MLP neurons of a small language model. Each row is named by its layer, matrix (gate and up: input weights; down: output weights) and neuron, and shows model dimensions 16-143. Each number is 500 + 40 x the weight over its row's rms, rounded and kept within 0 to 999. Numbers have three digits each. A neuron's up and down rows have the sign that makes its largest values positive.
After each neuron's rows, "fires in" lists the words (lower case) most often at its 100 highest values on Wikipedia text that the model never trained on.

L3.gate228:498452597538484450447430462515484604492538487469522452500497490469490453500531516528519466443533467446383469504501476487442572546540520546496486513518547407563468520526524548542441491469489473514503468451496487516497569475436553506492537484505482481483550542482469530496477479496497508500494511543465461471531438609472540464484578507548477482549475514564440509486538498515524594480515
L3.up228:425456505482507532513448494596467468534545389521546508490519508506422530506542442486484536566500557491474536404498493538582505484537448422471555439479497543409583446527509558507534586494570474550518462539494523484545494493511515483497502514521479551494585521442498478490548415564506572527542528530484506476523457453534541527510420501468515488433497490521499531421470507508521470466455
L3.down228:490560482437544530499440502535550469564554506482494449502440534493549493445474455502513576516542613560502492495544449386432517508547481474469525497447550486493466471487522460506536476524461498545438512490457493526542504527541508495470582493557458445437566503489446429516504442465474509536465459550480546455512462478541544461442595491471595495519494507528481527499448448484566569489494
fires in: "office", "time", "played", "off", "called"

L3.gate229:494531542535441502548511598508443443550537500532497487495490452449484499517502465470510518517419433533520515502479506430555526514544482478529492512526463496472503407442461417468519471504490502503552486507486435437573459539497469478525497424508469588451464572531444530518552503553501449463540498503488519493489476522530462488510549462501499450488533439510578420508467551465467508473459
L3.up229:545397499569497479579492482469461488497543529480518478522471511498530567504464469472528531473470543518483463474538504463554528507527402541481527446476548454491598481519450427490501574463495463507438443474518473545526455488580505497471462543483417534512489516481483527496549545445579465509467531481492478501455490562578485503480530498520484511503490529452487500563466518489487546375528
L3.down229:575440454489557446552460528508493471496591580481568490568556467474580544465467489500446517480488463500484504436504494426475535492492425540492527508515498491458484471573458517497394483508526479521470473524568492522516459417505545555567513520441505554437480505501544486543458463475463461563477567559463546562468485507437506511474520494536550531437537523465481524515479518463520521483499
fires in: "from", "office", "republican", "off", "believed"

L10.gate196:470457476483533523471559458490516547501535539464573556577534477544419491528480496498535447465543531524445494484453477557543511418429469488498450545520452463501530523487473520441545489453469463464518558470509517484534502527531520468399561494557567465530486563473544466480473517501441468564490549542467483498485512533497490472485493531490543463513511542505527445503456542511504500511503
L10.up196:447475519508513551466509490551505474498561565431527552539489451462476534530531479579470447521496557474512526487558478522530508548523543499480481480483486467560506412432506548478530448507489487543456527435550490520502479506539504488522491531430446495488529533507545502475526621425498477421513526534416405543483538574581465492534502450553477434521459486531403473422534518498549535504510
L10.down196:522512520485514434502466516498465551533513463535451476469597501495516494559451489443487455503478501508436487489545492431521460509441444493518446445506517536573508468505538551436509417516446485523489531499521471551538504493495543500407550465535453490524560484547556603528555456443549509448543512493507540518468470486451541548437481416504515472473513471532501533503501479527578446505488
fires in: "film", "label", "films", "producer"

L12.gate219:527469528508500497529540432422469530508456513517561489541514501542449508474433452493507584522527474548435518559566507481516461450517444482527509502500562477453487447481515484506534511536475495503494488530534607585506508521462501486414550490534428510463552474545551527498483483582586595502514493550442462553514488476448566536519556497477482468467486452560455514516540468492489425499554
L12.up219:519514462531490601509570564446542487454450524502448412484493492473494496525458540461527554534567547493377509480501507596583533536477552416454486512443482540512541498523465523506436428543490540417469508515490521457488522519422481438463496518508499521487532496462491489470488535469582520445483486476510510490480461525487531465523519520435504533444447542474517507505470486512475551451480
L12.down219:465510471513439575495512433535485492602464453523576538511536401537557580506545473468459490516525517508440455506516425486534471503553525537487506586448445492518454501423482502409496482543482491474540468503446471538527478478490553478447505500525539504479509474495464521503532438469469522554512561521501525452542559438472445488475566492558560555486512507514410475531499487518480535517517
fires in: "the"

L9.gate14:542462469479553416550526575568468476454509483512561535457504486519473466561473490461489511574526488461469462529533412503465500513499570459454531535529465551406471489540471481530521489521511419506507426484471502472525493524544548474507514596591483509454512538525447525529540468514514561411486574522559531418589570435542448427537505414488479496537525465474481464462528541573480553481500
L9.up14:486481473517524483428505538487485483424564481487464424481517582513410496429537501499480470507495551533427472508504496499506522467474572439501515547477446484461503470490423398510476541485457527515510457485534451500441486441497454436493535494507575541452531501600521571535509491483473504517491498585493453540600555527573558549474489521510534485539512496490553493462482610509586563571528
L9.down14:534474462549492463455492558499478542584471571489544522465569544504440517399500450444533442571528458562465517415535514472499565543483500467524510438567450544463464539459461516532452501500524499500472512412498505426530508475500501466469491483488487546473561499512564459524477385492518549461510491549500505507529591459528474519552528495411463543514481535551476548456508589477494527428518
fires in: "went", "took", "got", "remained", "came", "continued"

L8.gate348:482477465536549463534482415480554535509444540508499502444582439526524516481464497542430441513508487506571462411431511495489537462474496537424519468531516528504534524517519570547474515435463549477569609514469550493413517479484561437559403521517442505507481471485513488561475505522531601477447551567546576520479487476484537519459534434453421472460527498438516493547517543547494468498469
L8.up348:490538476497525450448526458543453482509534550511483517509508476564474529483410542532495529427467539489530504539529568506441524510484488494497419516511421559437500487515518491496419538478464478430529500510447437450523506544455522435428549507508500550498529498510454476520546406408452542471569525482533525467508498554507505526553502518474523448550434494523513525513490464481462528512561
L8.down348:419487441477477522534498479463469479515461446460551499521515478549454524559545457490566538492545464523475477504576563454547482564495554481553514495414478451522506504386513483449518459502500527532487449507527523541469466528445517579519552513487465511460541510452468463548495511455447429541461549518456551539520550482573483517448471509440464463544493490542503516595503454465574585517563
fires in: "to", "east", "took", "coast"

L12.gate258:501507490500495545489531428473572532486482599459559582531529504523508531484477437485513473518469522452445522521520566534445469510483504505491469455530544565564521475539562500491504473528446557500455487487507470480566490505465600488510449563473535430418505540458513506446564518553507462519486448434557444521557484435526516495468474495483516479435451532502468505545459483528558366519451
L12.up258:516507500519461513503424492476529561578485530491516511468464536501516490481434470480468463610474447511511550561531483536516426378492493522489481453581554511517439508560531543472493437519452499482456419511543486475548593506457487524477515502519459480517486559477545430490576474555503481447513440492578460552508513464522478505448508471484462433408476504459486532552509528522519408538473
L12.down258:456515472515540520463468506492502508503488515559508493480561537461468529586490468463445452511546450553436468488488481506434478513472476556471513423496606547557545504517473543502464514481488603551466506538463483516549486492534593519504435521556475457439500502493532482447560555514556481504468474450555500512489471447502500550511550522429525511417463480473523462540535453507561460478523
fires in: "september", "november", "december", "july", "january", "march"

L6.gate248:547502433487457500494504433480422564417492578494414451463478525493562608537513471511492582502495466517439505496517494517511562541453511520621444527559445508423503492502534458543435484469446464534469571499531501511539481495516498484565463545457517522482426509466514478457460538497502502504499512539474463477522467553470472516463506462500535470483518558525567568468583485583501537534478
L6.up248:456445470544532549526480462560437471465472497488488544561488432476557537509463533484509604568564522526452513526450463496494498476465398487536457513493511500441463519458595531533437519454497520466448538447544559484563530492476454502474474522445447491552516530451495461509497472442499470534551512473490478469543522560485456490513556500493501415421460509519501585497587452524509535486468
L6.down248:543456555452413500486475484495532491571456495469491546495496507495508525501466523534491448440485429555519529482432512442499480515495547495556465482509503494541487520546532529493506547493599416608566467505504518487518537456535526571490557416484521576469532521530507509541555518547516426487486437527507533555509432442518500512528451501454480522475514505498507464471476435482479424503539
fires in: "governor", "justice", "director", "office", "labour", "incumbent"